MLP neurons of a small language model. Each row is named by its layer, matrix (gate and up: input weights) and neuron, and shows model dimensions 0-127. Each number is 200 + 30 x the weight over its row's rms, rounded and kept within 0 to 999. A neuron's up and down rows have the sign that makes its largest values positive.
After each neuron's rows, "fires after" lists the tokens most often just before its 100 highest values on Wikipedia text that the model never trained on.

L12.gate199,160,205,212,251,214,177,204,211,222,199,230,251,223,202,180,213,180,174,176,172,240,194,195,232,213,215,272,165,199,173,258,156,205,201,216,203,218,243,204,230,209,257,154,229,205,217,211,181,214,173,217,169,165,241,230,224,198,274,178,195,180,176,124,213,157,198,198,216,217,241,229,172,211,197,201,187,196,206,135,185,179,202,198,203,206,209,169,171,220,196,234,189,157,220,249,163,141,203,228,227,162,171,163,157,211,186,168,170,227,178,232,224,218,268,218,219,163,155,203,162,196,240,177,228,131,270,169,185
L12.up199,294,218,180,196,221,174,184,245,217,236,222,136,261,164,147,197,179,203,182,164,226,160,186,191,112,217,231,219,171,204,207,211,167,187,250,186,262,210,173,169,253,197,232,200,184,225,231,160,152,212,203,193,183,215,182,222,202,233,174,185,207,156,182,218,186,168,229,238,192,213,198,206,150,204,215,177,181,226,134,206,184,185,224,209,244,235,172,192,159,154,218,167,176,199,149,203,270,193,179,182,160,192,229,174,248,248,159,190,215,142,204,220,208,199,242,178,219,171,204,192,208,163,217,244,173,163,168,185
fires after: " l", " L", "ing", "ed", "ect", "ue"

L2.gate185,160,245,203,226,193,205,146,211,191,219,163,262,235,203,189,206,192,202,236,163,217,216,170,168,216,190,212,163,219,237,181,178,145,201,157,198,216,188,255,252,225,186,213,171,202,198,187,203,194,228,242,193,173,211,203,240,191,204,181,178,32,186,185,179,290,187,210,239,180,180,199,191,145,196,177,178,205,163,201,225,167,200,235,217,223,210,286,211,199,186,196,205,217,188,243,183,179,199,180,211,167,215,220,208,220,205,229,206,319,188,216,209,229,217,200,174,196,224,212,194,203,209,211,193,216,253,199,188
L2.up185,204,193,174,194,188,197,120,193,215,205,156,32,200,210,183,272,185,226,188,189,187,196,108,265,211,263,183,160,189,166,243,192,107,192,177,199,201,247,168,196,228,205,186,207,200,186,222,230,183,218,216,123,180,191,191,248,211,183,200,232,275,143,232,200,250,210,208,168,196,207,174,220,164,220,176,187,233,169,174,209,148,221,187,198,207,190,164,189,207,187,188,202,206,171,212,181,206,185,196,207,208,179,201,197,207,185,211,184,243,186,217,220,250,217,198,210,195,234,203,199,223,219,196,203,211,202,194,127
fires after: "h", " l", "oss", " p", "ons", " G"

L9.gate90,220,169,238,193,197,215,205,202,165,192,170,209,264,212,206,210,187,208,224,190,172,201,232,147,180,191,184,183,216,179,202,206,185,178,213,252,186,209,226,110,176,190,185,185,205,232,230,182,216,241,229,255,174,206,173,203,203,190,253,227,193,205,239,235,202,195,236,214,166,208,160,204,258,201,151,173,172,256,156,171,216,216,174,250,208,249,205,151,168,219,248,224,221,208,193,249,254,187,163,235,178,201,168,242,225,245,180,238,156,214,165,235,192,176,167,179,196,193,203,202,150,187,230,230,164,187,207,185
L9.up90,206,210,150,217,199,146,244,188,193,203,233,216,213,177,241,128,222,184,182,223,151,197,249,197,180,140,233,174,232,201,175,231,152,255,143,233,189,209,210,202,186,153,223,228,186,185,185,213,220,191,175,139,194,126,146,199,213,204,207,188,182,212,230,168,180,151,209,132,241,190,182,245,236,206,197,229,185,142,188,242,197,218,138,254,193,192,221,195,217,208,244,184,175,168,259,243,184,199,202,211,171,178,183,221,180,223,168,158,206,118,196,174,179,245,215,162,209,178,208,231,243,182,146,238,180,202,190,190
fires after: "ri", "-", "u", "ir", "ort"

L6.gate59,167,170,235,199,259,170,117,242,206,185,233,201,206,236,164,234,182,200,204,154,207,202,176,192,199,163,233,155,191,224,181,196,185,214,168,175,158,190,149,230,178,178,223,192,190,277,189,155,207,207,216,197,190,188,175,185,186,189,229,177,201,189,228,181,257,192,236,191,187,203,242,176,182,189,168,225,226,150,170,180,233,192,172,170,173,238,204,190,113,203,231,212,168,202,178,187,246,200,203,218,175,257,172,166,162,231,164,195,270,223,177,189,154,220,211,155,213,173,140,142,204,193,160,153,177,187,204,184
L6.up59,217,200,189,144,219,214,179,180,118,211,240,173,194,193,196,208,180,191,205,153,158,234,246,246,162,203,207,198,277,178,208,210,278,188,157,185,229,229,202,200,216,218,231,216,199,176,201,239,208,214,202,205,239,206,236,251,229,198,194,185,159,176,169,172,201,150,191,225,208,176,170,191,219,151,261,214,205,152,192,161,227,195,256,188,139,204,181,185,201,187,187,202,216,221,236,188,215,204,220,197,219,190,168,241,180,221,219,266,237,172,204,162,213,209,191,206,219,209,219,190,148,242,254,173,190,180,242,224
fires after: "\n\n", "y", "ly", "ol", " H"

L10.gate143,197,217,185,179,181,158,225,170,192,186,199,191,217,184,212,207,194,168,147,193,217,182,161,212,208,196,251,226,215,194,183,158,164,202,176,245,134,166,192,202,181,210,206,204,250,248,193,225,234,192,239,209,165,226,117,227,171,180,165,203,163,195,177,224,232,247,196,213,198,171,207,192,169,171,184,158,174,189,135,140,229,259,189,154,223,217,201,151,153,227,214,203,184,225,232,176,181,217,218,176,157,178,235,172,176,240,209,193,183,269,233,169,197,190,191,209,190,189,203,161,198,179,210,213,162,164,227,169
L10.up143,256,222,236,205,132,180,134,182,161,179,225,229,243,266,149,167,181,227,196,201,224,230,252,141,144,253,212,186,218,177,162,226,225,160,204,173,145,198,190,189,219,157,185,163,196,180,190,171,224,250,174,197,199,239,243,178,215,186,182,194,211,197,209,165,211,221,213,178,170,166,194,213,210,229,200,211,190,206,216,231,212,186,186,201,163,157,237,191,165,141,194,128,186,200,177,223,191,244,245,220,216,193,151,200,216,207,214,274,213,216,170,187,204,217,212,226,251,230,267,167,166,201,205,167,154,234,252,212
fires after: " ", "r", " d", " (", " c", "ing"

L8.gate383,218,158,147,146,180,202,203,206,186,180,245,135,207,194,207,224,262,191,204,208,163,220,227,176,175,170,127,177,244,207,198,184,164,208,174,205,240,224,193,149,212,245,222,250,202,276,188,218,210,190,206,223,196,200,156,225,204,148,191,184,159,171,212,173,212,218,203,235,201,218,203,188,200,191,196,173,204,198,179,220,247,192,197,225,207,189,173,197,212,220,178,209,167,142,245,269,226,178,198,205,138,193,157,226,202,202,210,193,152,181,198,259,212,170,152,245,201,192,224,180,221,150,141,178,217,194,227,173
L8.up383,210,224,222,233,156,220,204,228,239,164,153,238,160,225,250,189,195,181,210,225,183,230,201,256,162,178,160,176,191,154,187,190,154,231,196,208,145,222,185,161,199,195,188,202,198,214,260,212,211,262,189,226,216,233,208,187,213,206,214,185,188,186,207,185,200,162,201,213,225,181,236,229,220,215,207,252,97,195,164,172,209,251,185,239,236,239,167,197,182,187,203,230,228,269,215,197,214,250,198,198,199,179,230,216,208,201,234,203,164,198,227,193,167,198,196,210,231,173,206,211,177,191,190,218,183,235,163,195
fires after: "a", "u", "ro", "i", "ri", "e"

L15.gate212,213,216,178,166,216,190,164,208,205,205,247,182,199,171,228,174,217,175,187,193,210,251,194,190,241,203,171,251,188,125,167,234,139,170,218,175,212,200,221,272,188,189,188,261,176,220,201,178,181,192,246,194,200,268,220,249,200,161,191,204,209,226,231,138,194,226,211,201,160,221,164,188,143,202,200,225,220,206,201,183,214,153,192,212,208,211,224,223,163,193,189,147,192,235,207,217,230,185,213,207,169,225,184,167,224,128,233,188,227,207,187,260,132,168,198,230,204,207,246,178,267,204,150,203,131,250,152,213
L15.up212,138,219,227,218,250,198,169,181,218,211,225,224,213,190,228,184,127,207,146,214,160,214,212,232,191,171,223,218,204,225,189,215,233,240,251,220,153,160,164,205,244,196,139,217,184,130,160,252,190,246,227,169,200,194,248,210,191,193,170,188,189,173,179,185,187,184,181,150,166,219,176,204,163,200,180,205,231,187,207,195,189,187,212,197,95,261,198,185,187,188,180,163,227,188,215,161,201,232,165,187,166,162,174,169,218,196,219,205,227,177,169,192,232,212,175,180,216,183,203,181,171,158,198,194,207,239,231,214
fires after: " pro", " Pl", " F", " ad", " p", "p"

L12.gate337,254,185,203,206,180,151,207,190,222,212,234,193,278,231,234,180,193,253,173,217,171,220,206,224,214,162,245,232,212,163,217,218,164,159,202,216,199,229,252,208,173,177,201,224,197,173,218,171,192,235,227,203,182,188,200,174,233,226,220,245,209,205,237,177,184,185,194,149,156,225,212,213,196,159,253,222,204,212,149,125,214,192,244,212,215,260,172,171,210,201,195,168,201,228,202,186,143,198,203,224,144,218,229,236,235,232,247,122,176,185,183,217,166,223,212,187,203,226,213,155,230,221,230,229,172,228,228,201
L12.up337,150,177,217,182,209,249,130,246,243,189,201,205,208,195,273,191,236,232,213,200,244,196,211,161,235,160,177,210,207,201,158,255,165,215,210,240,218,231,251,278,234,178,212,200,175,189,176,227,217,184,209,171,224,239,241,224,187,162,203,218,228,218,175,187,227,179,208,207,211,195,212,208,214,205,191,222,241,227,279,186,197,216,239,189,180,190,195,140,235,188,192,190,152,178,171,160,213,217,206,230,148,218,171,243,215,197,232,179,212,186,176,228,224,227,263,133,192,200,178,252,153,177,225,172,199,195,190,183
fires after: " D", "au", "ig", "o", "en"

L12.gate312,194,205,229,156,254,199,262,194,216,169,231,211,204,147,161,184,172,210,227,232,227,177,201,227,204,184,183,224,182,203,257,241,199,133,193,215,215,209,203,253,201,203,157,196,221,175,180,221,130,211,222,203,179,166,198,189,134,193,172,213,206,206,151,230,143,181,202,200,207,188,224,194,171,182,219,176,179,281,173,268,158,257,198,259,164,196,177,178,186,184,239,250,181,202,162,166,123,126,261,245,153,217,235,222,231,215,140,178,168,155,210,219,167,224,210,210,215,175,183,203,238,192,167,178,197,206,227,230
L12.up312,214,231,185,185,216,221,199,228,241,195,210,250,272,227,200,169,195,202,242,217,162,207,237,198,141,261,200,201,245,151,271,169,195,193,262,189,184,194,190,223,186,238,233,189,238,267,209,192,148,185,180,208,205,235,166,208,186,191,201,177,201,170,187,229,202,208,161,242,242,250,161,152,216,260,198,225,196,204,159,165,192,198,243,205,216,201,232,167,190,167,158,162,193,227,188,110,222,193,229,149,212,177,167,194,142,242,224,180,220,142,202,173,184,220,193,173,188,229,230,156,202,194,197,211,137,172,218,188
fires after: " L", " S", " Ch", " E", "le", " l"

L12.gate338,184,204,215,207,169,228,199,245,203,247,260,184,194,216,190,208,229,190,159,199,213,187,218,179,199,185,212,211,184,180,227,166,169,210,217,213,181,194,237,172,208,189,207,215,218,185,187,173,159,207,201,259,160,230,203,170,260,213,288,194,226,225,249,191,199,205,216,211,183,247,213,183,185,126,239,181,214,166,188,207,249,194,238,197,191,188,204,242,162,157,194,161,191,213,203,174,234,216,134,131,175,206,238,190,264,232,249,153,222,221,207,191,162,197,218,171,162,242,167,146,235,218,199,193,169,203,219,237
L12.up338,215,223,218,202,181,176,207,243,279,191,203,202,237,174,229,187,228,199,181,176,181,194,183,216,192,171,126,187,197,167,191,211,219,130,191,158,224,194,234,257,205,262,197,216,219,202,219,193,224,207,173,197,202,260,127,194,214,189,189,181,187,209,192,243,233,267,208,152,224,193,211,205,189,179,183,233,227,218,232,187,191,243,187,223,229,193,169,225,231,231,187,195,148,153,172,184,175,222,173,204,193,170,240,194,150,232,199,154,245,200,179,175,226,199,200,180,169,264,195,159,199,236,213,209,188,166,207,197
fires after: "au", " p", "op", " d", " D"

L9.gate65,164,194,254,210,196,208,154,186,171,223,223,173,179,179,179,233,181,118,176,164,209,210,220,191,245,197,193,205,227,185,179,210,191,149,188,206,226,182,234,181,240,212,216,209,231,198,215,158,190,177,246,199,220,213,181,190,211,197,226,225,253,195,189,146,243,229,160,163,172,203,175,195,195,191,212,153,170,177,158,193,115,252,186,181,245,283,240,178,151,166,223,178,218,220,200,250,210,210,201,245,211,229,247,199,205,202,173,231,240,238,223,177,162,209,209,199,158,142,225,200,223,191,219,201,216,194,199,152
L9.up65,208,239,208,198,240,238,156,222,221,229,206,227,206,185,142,209,233,226,180,186,168,239,206,168,172,236,253,218,172,178,233,233,183,176,189,224,208,221,148,189,186,209,190,194,130,118,197,204,174,246,231,229,171,276,272,189,258,203,268,204,192,187,183,154,194,136,189,220,185,193,190,209,173,184,183,210,197,176,226,173,200,215,208,182,198,184,190,209,154,207,234,171,191,185,247,178,163,241,168,249,182,183,204,233,208,244,195,234,194,180,171,216,200,193,145,227,161,190,215,212,186,226,195,178,182,172,196,218
fires after: " ", " p", " H"

L10.gate184,166,185,173,179,202,208,187,206,162,191,260,182,141,191,181,186,222,192,204,180,179,221,199,214,215,198,141,200,256,219,181,237,233,179,204,154,162,164,191,221,199,209,204,226,252,170,226,219,182,233,214,183,213,241,197,201,160,154,216,216,173,152,197,206,217,249,196,180,245,198,216,217,152,192,239,174,135,196,189,171,197,224,230,131,209,212,205,207,196,173,284,189,143,308,251,257,205,200,245,209,178,206,171,221,190,235,187,156,169,247,199,182,188,200,203,187,162,224,135,207,179,210,249,169,174,186,231,226
L10.up184,174,186,172,197,203,238,188,196,251,227,219,212,172,149,206,176,223,197,205,188,239,277,201,206,210,246,193,207,186,204,202,156,194,175,246,208,193,235,192,214,179,208,214,156,234,201,222,195,220,259,223,205,159,190,224,203,193,243,229,120,209,173,204,206,217,214,189,211,197,161,191,246,159,156,209,173,206,201,191,197,202,183,235,201,212,183,204,181,185,217,255,183,199,260,221,194,197,214,276,225,182,228,237,208,245,154,190,183,211,193,179,172,248,191,224,223,218,209,193,207,117,221,253,213,211,210,201,249
fires after: " m", " l", " T", " ", " M", "ust"